{"n_layer": 8, "d_model": 320, "n_head": 10, "n_kv_head": 5, "head_dim": 32, "d_mlp": 832, "vocab_size": 21016, "activation": "swiglu", "norm": "rmsnorm", "norm_place": "pre", "norm_eps": 1e-05, "positions": "rope", "rope_base": 500000.0, "rope_fraction": 1.0, "qk_norm": true, "attn_scale": 0.177, "bias": "qkv", "tie_embeddings": false, "parallel_block": false, "init": "uniform", "init_std_qkv": 0.0238, "init_std_o": 0.00596, "init_std_up": 0.0238, "init_std_down": 0.0037, "init_out_by_depth": true, "optimizer": "adamw", "lr": 0.0013, "lr_mult_o": 0.781, "beta1": 0.95, "beta2": 0.99, "lr_head": 0.00561, "warmup_steps": 507, "schedule": "wsd", "decay_fraction": 0.845, "decay_shape": "sqrt", "final_lr_fraction": 0.05, "batch_tokens": 32768, "seq_len": 1024, "doc_mask": true, "train_tokens": 391700000, "steps": 11954, "dataset": "wikipedia_en"}
MLP neurons of a small language model. Each row is named by its layer, matrix (gate and up: input weights) and neuron, and shows model dimensions 16-111. Each number is 128 + 32 x the weight over its row's rms, rounded and kept within 0 to 255. Numbers have three digits each. A neuron's up and down rows have the sign that makes its largest values positive.
After each neuron's rows, "fires on" lists the tokens most often at its 100 highest values on Wikipedia text that the model never trained on.

L2.gate436:078157106132106122168118065158111163114175129139163123181145070167090080128124130077186152169174124155140081142138126177077126167110150110142165141121202114131118135170164135082105101165184104186090152163149110109086157124184115170136100084099177130153143106126148135143124119169143074113
L2.up436:057137141122161128118125070177065094101121153075119126144102050223091085111144099125095137172126138095151148131089176154144181156185157103100098139139116105131190171157154172122135110194181188113045141134180064149134145152149186062136093087099169130141158159124105118115075093120171061113
fires on: "s,", "\",", ", G", ", J", ", K"

L2.gate726:180191103059187176102143080131169095108154069164103106145105092152104112091098157121162134130106119097089093156083145122172117093137095121132106119069141077186129117145183159165115066121111096113120119153128113127120110153076161185150126141096171119129131159080098135134143096138128144149
L2.up726:160123203125098132096092142132082114064144131107137113168138100101185179095105122167185151123185142086164124112158193110147145022119111126137094105128089127128166151153075105154117101181137091098128122138194132173073187143165166156088120169097164175150132104109091158100102093210170110140
fires on: " County", " County,", " district", " American"

L2.gate795:134142150155139036106172089052114081076134116065152119078108199106116190170146116127124120207132156092125108164132097165123048094119135135124119119106117137119102154117110041150135194165136080118141111124111161085145184163156101130126130125134163157128083081119117112079135145140141099114
L2.up795:083088148153169151067129105090119096106153136090133210062198121085184130124100122135161118134136090126145111178136108136163064093130153139114127154096128109113164132150068110111102112116123114134141057053100124107116136092121120119128119167200149152168173133121089117157145174136173118073
fires on: "s", " more", "os", "\n", " N", " mixed"

L2.gate164:133163108218135176110100130080159111141107117142101139113171098080105179182175108111189095147110088118138105118110139123127139123117085067127163107149129167144150114118103103143143086137189151121046123128163112104143161069099150182136090153092178120105121129135122100099138134158087165174
L2.up164:158125102092100132096176157101167145141111115123168094146049211112119153126073111178146111150143136134182137149132149142088098137104161129145159131109108124097140075169107152132097170106157125167155125112131062159126115141138154145093120130118102096166173174111085161131173122158071120132
fires on: " s", " gr", " pres", " Pres"

L2.gate348:146142137125088103156159108095091095120136126119110104121088156181151174125145145105112104132179114135145134175148184088104157120127095146133158146202125107136096053107179121152104166149105120125147153160078073081140133092063165149063186141123160152134120116157092169174116133094154178147
L2.up348:116094139131153125155116108118122119154124149167074165102087136115081111149187088098137113110190175110135146169135119071126072064135109070112081111155133101128026100104107141104121129131147197086155108165176153109071140174138118127115164193168108113140114158139085096108133118130111102109
fires on: "ay", "iz", "ack", "ov", "wards"

L2.gate79:147141145171070143104075089165109117098150158175173075131183096152088122100161126149164135143193114128087082185141123126132200171089136126142104123098116116133072095183136090101123142078082124132129147162170119170068144161130125124149171090109129078071139186137142106159144136181121096114
L2.up79:111084151156099172105178097138150171115096085143133141149127130102134127132097120126102147181106121127134094144102108079124100070084144120105149117108101037145212116158135064145140146101101163086128189132064099108131092129118113149151096151192053126143155107115106109152151183127131147149
fires on: "up", " main", " major", " primary", " key"

L2.gate33:142137168056151213108115107139119128130170149087125101101144158108061148153140093089131122102102136057088124125131091115104131110110156127084125130143123161116094171119115104094147128130158056145144134106185137160177115132155139170115137072147164212082115118122113103127149133107146153093
L2.up33:101175059144111138122164105132141113124126167133213103185164127122133064151168114179128124185110174099162082126112123109138093183117131070100151103184135157117147100104123147111149109141161028071084098158131080127120148067135115177135126121176098102097149135127167110154149134132119119166
fires on: " inter", " cross", " sub", " trans", " Sub", " Inter"

L2.gate313:205123095162092141145151138127188126095117138150115069132095102120139094106129118120118180128129126076107150106115145069075096117127177132097109122146229110144092166138149062147132153138150152155113150147105156085085205134152172149080152132121094173111147122133112123086176076123157114113
L2.up313:145073131087117150103100138147118126142111163102130071137129099099149091116149182166117158091088049103153160111152172103123127089119137167120180075129123130148120171137147070125139112157110111113128134090159125137131126154111170140075147118141131144122140151108152123095139027064148111111
fires on: "ie", "',", "i", "ed by", "a and"

L2.gate592:106137104203098168163146119118115149143110119135132132099148110150059085186107081145151101110069117147160133103129121105141084102190188164134143151204156112109094154135101150080112170106139111145117081129169170094199132091184124091103116129117107127098113176196154153162103182125122136141
L2.up592:146122116082173193123097103153172133082164140160115069174094108084119131118093107106154121113115091130161079095083183148133098101156152158176124129145133071162109113128122089082096118086135110165132151158162152108139119116157121144113126103115085178110167094140126138143110036083139132100
fires on: "r", "38", "hu"

L2.gate585:174106128155087094128114063165138154100114155120129133133130060118131189207120129124107174148156122168148151091112172161135150094123155166074098145118118136139082148160188086134115102114091128121126192102088113120125141141097100143174161116108128098163120118129180154180159138068114088106
L2.up585:154092119133132199113121134131086077159109130137173129119068068096184140139085129166121148099107093103124149148168167081081094194089139083070086104109112116092130112123161157104110166160167132159190093155170162094091132125165135095158168133121089186130156171069168164086198081104136104100
fires on: "\",", "uch", " by", "',", "born", "ie"

L2.gate103:124144164128114087121187086116155160082086084130131122119187028088100163129107083073119176046129152183140101142078124153154146140099144170158157138144178152141134132136082100153123174097100108132145101167085166117109160134132084138166132122132157087110130120136092112098163171205104179191
L2.up103:138102085178129130114174136138155127105170114119155181165140059097118206042129108145129157134084086149121100131136153125186111153064122110154132131152131142154067149131101141071109174117132137111161125142152130137065114171123103106128094183129151106150153122122128128160142163142119122135
fires on: "á", "ä", "ra", "a", "ø"

L2.gate543:151135122120173132168123128107137159139137149182111158125137085097151110072098096137179146111174070146170158127138128145104155181115117175124093133117107163143109090166163099131122094193140131144135149071125110130159148161122116135079157127119104100098101105112153085122151137125078146180
L2.up543:160150084155128059124121135103186129156128091091123146084126100072150148164148190124090143142108082122158102170167042118182087122200154109127145138142124108110135088120188135086111152168137119163113124088156136116107141068091143131099145116145066138162173075147138131147104123071105112139
fires on: "°", "′"

L2.gate504:094054102093137091104106133183097134117106109102115103148113106110137159083052137103133106134114146166179116125118102147115087150093206039110134139181142172126131161101081132226107141145152098062109109191075119107152110091114106187110173167131088141089159162125131126138051081201109200135
L2.up504:151133120126104104130101140101101059131149062177138063118155201185161079110089120139100088129234142125150142113111130080118150152102083115109106092114137130125131167221169077089128144108106146096140135094093150151108137120148111098144135132099111130138069060171125123126143162112130107065
fires on: "ad", " Indian", "an", "ali"

L2.gate299:202154098139148143162119137051161135086114143190147145125131118116112158089085124080116066130192121145141075115123047195149078124070110125114093103173171116143100111124103089175162082114108139122185130117171126111132156088103127130163137121091173145129090148052161124106147130138181140140
L2.up299:135186131118144121105111142101091068142130194182166136156096081117084131072126152100126075081142112097102083138137074108159123098118090056155040110124125137099091111162110176116112101119108139115188174107121109135147134124152166152167113112123112155127113112112137133122110078117130192120
fires on: " people", " members", "ists", "itizens", "ators", " musicians"

L2.gate39:167118083101146128109192135132151134046142121141171126129113099129104104143155157152143094090152185089112094056156116128126137141143108113100121144156165173129180142120093075116144132139122093170155112167123091152120144142113139188137135073174193147111106082084123133114172173099153149113
L2.up39:175139081097177148093198146102153101049141156148166131134112127124099136153122125156190081101208116152091064093118131178128169098123120163081070137110156124098148087097161077157127132140139095105159117128115122156126114138073151146084162083125088202143097111139128127117141166095134169104
fires on: " White", " Red", " Black", " Blue", " black", " red"

L2.gate533:103122181134174129213107125063161084134138150100146157151146065110111141125150131093147175087136123212128047146118153138126093139090078097138154119147136130158111108122155107093115161138151058119086176116102133102194177046149161150185156091111114148122108149170143153074134171156126126111
L2.up533:154127139107157152134100175118125113183132116039098151109098128118116117130116149121100174119072097135108125124145169118080138102163120091190145115121114117081112106084143119060148146156073137156168109169134097123098102157175165127137118166152106083135168131161138156140104122120098123103
fires on: " at", " Women's", " Volleyball", "omm", " At", " IS"

L2.gate645:140150173073089106116114118129161125131108124104130135098159159102097118099136060104187178087107141123135071105138166140067137107112092097176180117145174164119076149111175136128101105172156138110161137190138163085060080176091103150126127131121141117144069143151118070108112175139124120104
L2.up645:129144097130169173108124150103140134111178038089146110151139185164139151152177092191126123135089123115111134090136092115181157115127126117103146132151139158137151126115078105152111178194151078171091145099094104093134112155135140143100146146069129136128124111141044093090079156189157176147
fires on: "re", "ire", "ö", " Royal", "ische"

L2.gate441:138182152133186100179146176071168148139166142161143108158137097151105088136206162063182114146135077154095154138117075112155155115096101104131165126168161133123149143129119127120106110109100148119095118149095154119127137134051081099145118103108140138120123093142108198129091163161148080135
L2.up441:165112086099156081175099135155164085105144164118093114145100076141135096153129084114093151113122058168079130157122079166139117112120135096084114148108126084146151149155159120152141105118169110117139141126122097162141102193155147132162142155098148085119196100105146186092082062139120128099
fires on: "end", "nd", " cast", "ind", "and"

L2.gate117:167132141157097164121151113132143123108120151148236110135136164098094084147102035152137134164152114124100141113173152080110118116133112102129110147197210149036063189161139140106097131147178132161131114187155138109093134108102125129090114141145105118122177091121122100146151144176091142111
L2.up117:086100156139127088122087137161123110060110154104168114173117147088130120113144144167120168188130141120151124094147191128101136100186154143189192117138107135098133172166098139118132132164117148119112130132194134150092083119120137111101111087091126114144159123092126112131116103154073138150
fires on: ", s", " the s", " to s", " | Y", " and s", " a s"

L2.gate485:158090138108147149108073129166165103034107141177135099094148154123102182132179155191116118089130114157157092074153086094101085138155117089113146147139181154123100086098077165121112087119122084170129078099160134112179174078123139122154078135189131160109102128099127112113137147123149118117
L2.up485:083162111076101114144082231120084092141125128150144144067108097119109135129085122109129077184098123176192125156155169113143171110113176132105143163154196168135126130104174163102105171102195115184139183113142176140152133071090069203098132105157136132177153194148113122173149070132116124132
fires on: "er", ")"

L2.gate148:202131160171143161108170077126112087159151141111168135084131170060078129110122126117138124121168148102074188130153111112112134143188152135161146152131091149026103164185186138116114117172148042185120068118130107129099118096125162148140138108149124177145154064146115110095137181131124163075
L2.up148:164072175146114123096122166083057106125129138141146137126070190041124135082118176085137141174101126088173124102166181131159157094178060158132159169146113156105128205147162107134091132092139155098162132061067174138104114154122133137128152169157123155095096161073147152086190082230108142172
fires on: "y", "our", "ers", "et", "ian", "ley"

L2.gate72:134111136105157121162200188131149161129129124164138104187088097087157100198140121102174070138132155098113104109109134113111051108122115125157186141084130144115107125104165118157126056052126083081143153164113129124118092094081137136147161162212108115065082062134134212185144118135120159155
L2.up72:123146185130123140102085171144142126103105161147091136074118122200127136091169084136103155128154114154085186210104133147140197126122109158093063151127141083145160112074118141121156099207173182167124136113147127082196116147106180133149090099117089096063163103141136109126131091118102105161
fires on: " would", " will", " can", " goals", " leg"

L2.gate513:133136101099142156091143133104199057139107125111176181107165151109099091148073128094156160102118097068115169125126092118161098116124156122129061151167223163093044100139170113183133083128137085113132127186106182102064129162118092123100127133133103146141133102081144106117105119137161142061
L2.up513:096178120106114164123129157116145034166139185116144108100191103095085051119128151123129132093127149103079196082119109192130096122141141162172092138131143150147129075132121108128099141208134109105140117127119148170139109138122066108066112138135143195141134117121154105163136136082087158088
fires on: " Ab", " | D", " | E", ": E", " | T", " (E"

L2.gate509:107115092072196123056113169104128124087096158156118157127168112123144089122155058101088130102133135098148126128143101141113073174132082114187151118136184100157147171127146134157131145149137059097135141179136149180116157136137150173094112172106100155116134124093093124124114115218107174046
L2.up509:080082111095179152157164143166150131176104131169108124118113133136108141153146082148156115070139086147185122115115114091122083167153140191068201106181117125116103132179112128158150128118163137119137090082138140121235159169103142126063225169130147123114143127131134101170130126141085178173
fires on: " Women's", "B", " Men's", "ing", ": B"

L2.gate90:117136096175217134092158129080157135085130114132132156173146143094121129129092132201138135091166067106133144143145178112107099098108172126130154114077126109119077101129138098069133118129082111146142102120123118082115149140137149130150112165132140133114176112094120092115136181139090083180
L2.up90:066188120160186152101109151094175069181117160103077144135136085090134137098122087164098112068130158126125160098087148115152116189116102091170134129118127157148121153143094122135120131149133156124134131104130118146152139118125132073156110087097146081116171131131129178152154092123108125120
fires on: "\n", " She", ", she", "She", "He", " He"

L2.gate466:123066147203121115142199142115162082170143147133128121143087151086163154144117104063099145194132183141186138118192100144089096106131137121139133127106141102102142078180102051108116170094153161115117107134104107076112161108169071128191184148110073215094134101128109064116107142106086074097
L2.up466:154097128135119083151091187092108183063119134106115107119147168110117148142151124120136125157144113019123111154165131175089116115168109135105138109147150170091069117127128101171140119126176050114135126106115129146179078092135158136160154180147082177076117101157093057112078147111083153112
fires on: "ra", "- ", "o", "ri"

L2.gate428:152168074179175120109128084120167101156167122168183058083177034107140087155134139074178126110110123164173076174149166176138112182103138099175139101139117169148067112224113192147135088130130147162092188103092118150096148125155103131096096114113134143125100133098130126114156126115141132129
L2.up428:116154168145124171121112077091125087121119107166143125084151128130133128105150156055094122107134166131144119140129088186168074086140144129195137125133138100104108068131127133117151128112114140093113124119126129123130114150143118147143079160083155146118131114097156108128115121116136087116
fires on: ":", " Arch", "′", " o", "- I"

L2.gate680:103132145131111124075066108165142162144103130176200176112146066160103154163093142054079041148128141193076174161145163133184093063148085117136136150111142083132170111120130215035100181063133125120127134163115162073089180174097076099156155131172172102116083148143098086070132143118162070163
L2.up680:145107038130156108045102107123098109108133116121078151176162155107140153134160125129174140111188085160115158081103123200128120143145102111150115156132167151092169140138087116155129157180099110158129150156151087134146109125069115125137128102119143165180103065149135123138098139078108091148
fires on: " men", "ens", "ts", "ars", "ans", "s"

L2.gate597:091101140171140193135118125158152129100117118143123165139159186104117140068119164095181144130071067140129092127108138159144080127131145122209115116104132139115062125133185131126128136100048116143103175130172135165097117103080076116095168135071117117097144185142142099136200137148104094118
L2.up597:165133109122131148117127110161108143188111150144097111119098128190086122145089133151149142071075142112111113187121125078170122149055167129162175096138079047159098123125107104106134113130084067110118137120145173153179155162115164083147149079100108113163164097123177161089101125150112100093
fires on: "op", "-p", " the p", ", p", "app", "-c"

L2.gate66:095120116188128142116191149101142070147122117131143142104118136097137105171156111117193125123142149104122151175116130089154155169087100107181100156103138071140090090151067113144101146099128082196144185185151163100135141176114168174141083089095145105066155158094158146168166086127187108102
L2.up66:136162078185071110089176148102171089157132156138114117144089124124095063167132111137145094159167129098115122185103095129180143132093101116151104135150172059135072069121081117147078154119194086150164156102127124061140178178094126158158091121057143159058189121118153126171108113143157119078
fires on: " (L", " (N", " (E", " (A", " (D", " (in"

L2.gate13:145167145128083132157141081154087126137164133079183112113106107138084170108094129111113159128156143092128112114116132156133204098112123093203126180192179134114150128164188093153056146113090079132108145181160119155135169078116139173145144092183143149142110093145133176089154158128101082139
L2.up13:120098156130076141197121082148103137067112138074128062130133134163109104112083109111153135118146147059179111120156132105114153105155112115143117133145148130103121112153187141144148132110122109105111201159138091207122066123148126168142107110124144149128115057103173149099118149111175093119
fires on: "),", "\","

L2.gate471:156070168201111174136135227132114107093166095132131115107054209093174182157103149159141136217133134135174129048129160173109150075109130106098187125147158097119119192164155122136110173095128159146115121122086092102095142106134173124142176125114186145123115144146124104156144143087129114135
L2.up471:127128141137090141151102128086073093131141102134167165128055182097193147130077097099135153238119135087118106097131136149149139105139104144187170135160132126116093177100102077106105149107074160143117078144158117087106163096105139172104133134151138134112112097141108136168156114138140066136
fires on: "y", "ey", "ham", "ier", "ley"

L2.gate521:155118157129110138166112143150105153166117125173119106120128149142095026102057089187142138139198116139151132112138108103096164158086182140158095115124255122117099103160187057088124127137160172114117183140110110096118136177143201107072162133100109134127138112130131086087164078140113116088
L2.up521:158106154137143094132130136137114113145115133155118115073123161101073061099098129166151142125169095153094138074174127096100166191053161150108102126104191113101151101156175076104137130148164139153096140137089088101162181148162179099103181162100123157152123114156131084084135113108130109053
fires on: " Henry", " Charles", " John", " Edward", " Robert"

L2.gate315:130101147099114106134150068101072094105088080150135113119125096133108105147089098073111163139146130070092151130114103084216100072142186118083011171125094153136177136089125156178134116142134048112136099132132142133096141127065094120133124122132199081164150145126100123160129140145145151117
L2.up315:117095221097181133156151145126113137109117157178163144144120114180068093124160093199108142110145153124165139148110112107154162132148070143142076088129072195136132145170112144155188138099123182097120168086139156094118097158117096099133071096158157054122122126156149108135090148148195150137
fires on: " now", " before", "ch", "ix", "Ch"

L2.gate481:209120129155062139131089105126078143114127081137185156098138114075127177146170088120117116142117163142136110122138058157169096132095122129152090127060154145153129131123129105151110096142187099137127111073137129147119115086118087112119171126138204112108116099156143108113135229110135196085
L2.up481:178116127153080124079064190093127094099132152120183176093102131051116164158127095085121084096153146112097173114115091183166120093115100116129086118096191152120103105123110093106123087145195146155141086098161132106111115123094154101147135149156176102098069098112117070109121181092127208063
fires on: " Mon", "ay", " Indian", "yn"

L2.gate127:147108130165128138178117155115176128097100096113136220149122154109128123185148144067189192126124117139088176068131126186125131132165131127110093141209132133110142134101091099180117133095113185127127156083149168098124153144055201102089151144117126123060159164114139066193110226191123122101
L2.up127:070109122127161115133168189115121130095121110154083100087156123127109111131125092172116145158142169147139110150118100119148102161128054094181087121122130115142086066115104161104102167130148159104131138133052107135142110133109170103111116118142105111068080111131136088113170102114123145079
fires on: " cl", " Cl", " American", "- Cl"

L2.gate244:160093110050180132106202107123145083102158111133153129118094133090142112128130090168158113174101198121150097138155111155127081127144142110127131180129106148153148136092075081160109093139120109162112138121155071054183127143120082132130076099154137134135215123112106123098144126156099115169
L2.up244:145120120069159143045119140093176150148167061157129145126088153116159117188143200122097143106085178059135149117148177165119074161117135143154105145128120130106129144146145137133123169125099088153126101127135085081116118165110159148081108133088155146150097115081115222100086145133131190127
fires on: " un", " Un", "/", "inc", " (−", " | Un"

L2.gate400:095118147132116153163170125078121119115168071147130115093096147063115117112150103164071129096099158092157131069128068146124166082110114178109139162151159111085139109162097145157114083155121170145116098178121144118177110059089141124141124102135136089090154135141131101146160132117105158096
L2.up400:111162150145114154171115162045128074187103123161112174116156183091161096181137104109071139145104172140192061102085124106088153061114060174129115117086117142089155116166120149139134075113127136140135185146131101117133112096140138098085106121180154098163099196125146091151118119206164132105
fires on: "oy", "ace", " household", " person", "iro", "il"

L2.gate304:171136155192019141152119154168120179117140120122119141116072142175132160132130078114200130142157116102148112175131066055112105142125130202098152148157136054112124166122163163098085056186202115104149103146221159121116126110121131093101142174139091132128129174232113131116145160139063134172
L2.up304:117095148121139107149127116096137126122144146157139117138108147168157171063147118184146184091104177115124068152161132101135072142129175142119130151161131110133168183137140124179138066151152101078138063170085141148095163167122148094135125126137116079103114112114188170163095122183096154192
fires on: "lin", " While", "own", "Al", " Although"

L2.gate529:136098157160109180064127149157137117126133084137177143080135136119074110121103177094128141150146129132121086145133133108118103129174136145050114186178148110123096116113049155148082136143164145202161137127122123126130214128105160141115131114135113107098108113164149121139142101119213095100
L2.up529:141137117182134140103134120165110128099178076130174181149180138146149167128079159101195155156154095146097142176128193173105149179157097162085107162114136098139137116139079120111074123150101116170157181104121108122128137102115181125068122099121095156117157070167160160157150107129129094095
fires on: "is", " m", "reg", "amil", " of", " racial"

L2.gate258:121107104103165148103108136155189139091169154109159083159153117095132137141080137093133119117154109097142111162118113185190106101100146100111171136164149150132064067156124163124100076097192080077170118191153138128139112151109153175070143121147137172109115054079103113130145164081130176102
L2.up258:171106153140108166145098128122106133112149152092081111079106104109152147165104130124120164089175103088156175108122181222144132074172159211116144152161138139123118092186102172152108160113157181128144138133110157127110216133137135180111174111054121124180175146160139151167170152130151101130
fires on: " A", "ach", "| ", " impl", "er", " Ach"

L2.gate458:136130106165054140149145061089132105143127089161087130150128105115111144145164059126118113156165129135108139095125102084172110196122205106124141116080120088137148078221106065160133107174114139149161129103167122093128106104118145130125182118119158092114112104128158156151136136158092132154
L2.up458:140148135118091069132118182080124155165142147113169208118128134115112158084140099148183129074147088187112121088150153144113094153134121123149141130145137078123174101180077126102116101123109079146146133086128169108125076117100142113118156126126159166090147134130100169118058111107169160106
fires on: "–", " ins", " qual", "oss", " crit"

L2.gate327:098142129139104023143118167128151135073118145117133139064128147128087153119050186144142113138161127152086102086159069153120134103089144194098077136112152118075123154111187198083113116103126071139166082125149150109153202148144088111113122136101182118107153111168131114108126134149102123128
L2.up327:123177170121059154145141149105187160113118123187081146130175155126083136149069132117103119134121109152152149104155121161164119143150142163097124121113149174147092106143150178127120156173148113222127164111066093171136151180129080148119158110172198144138115182122091105114107137157173137126
fires on: " with", " show", "aw", ", with", "ad", " inhib"

L2.gate167:132088110133190153104191172061170124107132099151116161129085148125105102185100156136148041105211097158102145143135084110124116127124177174082163144152158090135092165127115143155109108210129134089109171116141117082129125081126125140068129148148185158125077102114157181172056137122151095134
L2.up167:147108199159119144182160094096102117140090119122148137175053179091103109151098149121127147132131144167130132131098138118116130128130216150156135153106138117128079082130140123128096159150089198116156130161147125080102111065086145102119154185075153115081117130154160159110128146149127163065
fires on: "w", "W", " w", "-w", "- W", " \"w"

L2.gate586:120124109104158107076141096107198106165144211143158105131176097168133056137111143167154172114134141121069089130135101109094043161134205130103111173091106108089121123144143134108067094122130073151111164147037103156124136075113149149128161140142145164140139081075172124118107124088176103137
L2.up586:120100143153146129114164110169153159122149152136152119117135135097143123147133106168070130135160116204124094133185181155075103063147109104131150139112123169134104145148138115114134106100131144087125195111188077099153122069184066111143109145123142122112128150168077130122165148132113159144
fires on: " more", " off", "th", " break", " feel", " one of the most"

L2.gate412:162133150085180105139084128075152089135130189173175157133138122052094137150104134109099184101097152185070178158184107121097123135077147112135113112142162202132139155150138084124120084183143137172163110079109077083176105103161145132088112094159141162130096186119131175094088119107100091068
L2.up412:083149136155116094132113132122183162107130126088114092138154127167102067164180123099125155138119108103086064108126127135108082098136125113146116090171092126161169146177154076145122096115099185078128146175194149150082075098138182144101143164141147160105129134094097139071111104144106118129
fires on: " the s", " and s", ", s", " a s", " s", " the c"

L2.gate32:113148128125170134197138140111185142134123145184140129200158151137170086139148081106117149231165107137115130045131100152128097172184122140125221111084103083124135118167122111099116068168150138136134134188099092106116139114124145115211161091190170151146095096101076137137134151148149141074
L2.up32:137177095070146160171168134167139099177089193159134156141114099134121128071096102180133128121089125071141091134106112208111085146135140140125096140084104117152129139114219135064121156063084155130138126130153120101166161159146163082094203120181107126126026095147212113108152124108118173100
fires on: " sh", " the p", " the f", "-g", " at the", " the t"

L2.gate28:119126130101050104185114112094135130117169166142139104093122136108141183108163079083143193189122115099132128137110159128107112121097072146146029149149098092125125161169122128157083110161134188141103199137076164116101156117129167106098173118121113074191138136145105173172138155124146096173
L2.up28:147163130105135144157043149109109105116171159113134086089080134168142191117182116127137097160103089107155130134143189172110158162192072157120108123170188132149044117182154140092105131153173125162098110082094191108124150139109136098120123092153071155134116133162110097181082168114158136149
fires on: " Japanese", " in the", "is", " final", "re", "ur"

L2.gate479:119151067125132119127103167132118113111158088101146077150152112100139126116104090205076154097178085168146136110141160158096092125114131119098177111162124135143122067190072119051075128107145123141117074132141204100092203104081138121151129171137083147094165098125106144095150119147136054127
L2.up479:111104070169123199145135167087109125101167129133086132089160069113149142113163153138084119139116071124131071159148141148087116153169159093106141172130114129105138150164151113050097163123063093119130153150163105044111111131087101159117159068116091189166105089188158173105177150079135187094
fires on: "\n", "st"

L2.gate670:160104181136120118118138061172136093125146138080163142095176138076094156107091093148083182146163202112147137095138054125165151128090059121105165145094101142094142117130146172129093119086107156065160068115138128144098141068106067160156209151083159143078151127085145121104192150170051140179
L2.up670:104144097131078073168140088107176145109138119197106070065164120125126131123171103139180128130116114101065126116147121122159120119090118162066118113191153108099140118097187130135179111106126113117125124156057127142146137136137082126126124199109141061143129133138164112220076102117120170098
fires on: "id", "d", ".", "um", "ut", "ath"

L2.gate722:111179099215160111137139091062162143163146103132219154090119117149107090142122121130119129077145102097098190181151122174183139071111141100098107146228144116100135151115120104137112126088096085184123129151104137084117156131107105134146097140150146124145157158100100182134130156156138106084
L2.up722:103131095152164145101147127093106086102138134117136093110162126113117094082152174146161122136145140092125153173138129123196136039145145115155134107159092114139153149069112128161114114083114108127157111091146130159138120207106071178116070059163169127112199131093128185191139126105175102104
fires on: " (A", " (S", "A", "S", " (O"

L2.gate147:079162120111067096094164082113119075100155192064119074097082078155068078129163162118118108112176122143047172179085145141123112085136139160121134151107109163130145139164110083106107105094153096138122191128126151098155144125141152169142102088176134134101112119067113198136107146091101193103
L2.up147:139082080166139144150153079120141180104163137188152123112146184089078107104152158139100111112150152086143175108145143137203096135176156130123141122108106089110124136209128082086156164127114049112150152183146178123125108115157140141092094133193092139113122117111067144107207157133169163132
fires on: "ing", " learn"

L2.gate8:123065148143106148146133181170160126091135187109138107073121122136136115094142141175102152135140112123090151133145151140118105220123114103137074105156151171132134117107179091076142124151163128141122099102120140092104101112117169118138110190080065155107146207114151109150107099118187120131
L2.up8:148083184187125089093144109076163142151139200135124104095063137065159128154134111142130144105135145154112103101119143127096140174172131064154151116174121133123078130189059044174119141142125189133129133182200142068117076140067129141130113113092081105140125145106075163149091139122144067102
fires on: "on", "o", "kina Fas", "id", "umar"

L2.gate449:120155116151114161126151127117169095187183108107074111100123135113144107132053079098108115132144207063129119204101079161099086178114147143138106114121164137114117123157149116151102130154126182127097141151140104154072164109130143156137107134099119125143157101132158151123120118168187069144
L2.up449:128109149092083163095132077139134129139125101106116113124164152104104083076080091188098176109183158151123085136153095103044151088136146120126091074152158167105134094136098101139140181186122157097127132182127073079100122196147076156130083115071085104157175145176128110161100131144180139073
fires on: "on"

L2.gate719:131157164163198139145071097080145133184156150148153112127111096129087106094116076143104101128129092153112108239138081128091151131136141103173128158094127074141109136126158162151086152106109169180111076180117131103118152182153167125113124119150051146094149158117125175150083176179107119108
L2.up719:138097036168189151128070134102097139091153070144128136175160173129112113093115067203105076158132086127133120108189162149145100186110145098079156124146122092121172136141116142081133124096087145195100136128117179109114151122119127119140134096101156180103178126113140142189093175098094120205
fires on: "\n", " single", "-", " Cl", " step", " match"

L2.gate632:071116163106160134141139113115117156091150104145163140126133106119105119130129146094167106122086090194062112155155136076065116196124190099169084142175194116122112126127122122109090162103124087112125116139061135121115132129094142163134114137132132138094147128108176080220214127200136156127
L2.up632:098092163127137176140143116116100155112129136112142081161122165184130060088171146107093143169166072195189152060125121119132143141123112125128166128128086156090092158134141144173123137165148151113124158098125059194150068071155115122147120101157147065093150208109152126125151170115108183180
fires on: "$", " home", " | Free", " Hel", " Cl"

L2.gate385:148132112152138152096125129038170102158128096099071161137132105067110123130060123127144078124157201142075131081148149116102048133152103126084100147139146160114146101095083108159091081170113140094123119135095103101105181165087095123085112198123081191145123100111141093096175159129144123117
L2.up385:139100102189148134076136134113143127112134118057131134152100110135194128177166146133138051107094136127082155161108186102158102079144110156125119129202125109125089131154107103090152188187131140160131133094099099116098118176107090090137077094098157090162069114141231115142144135125146110152
fires on: "ong", "om", "ang", "ung", " Chinese"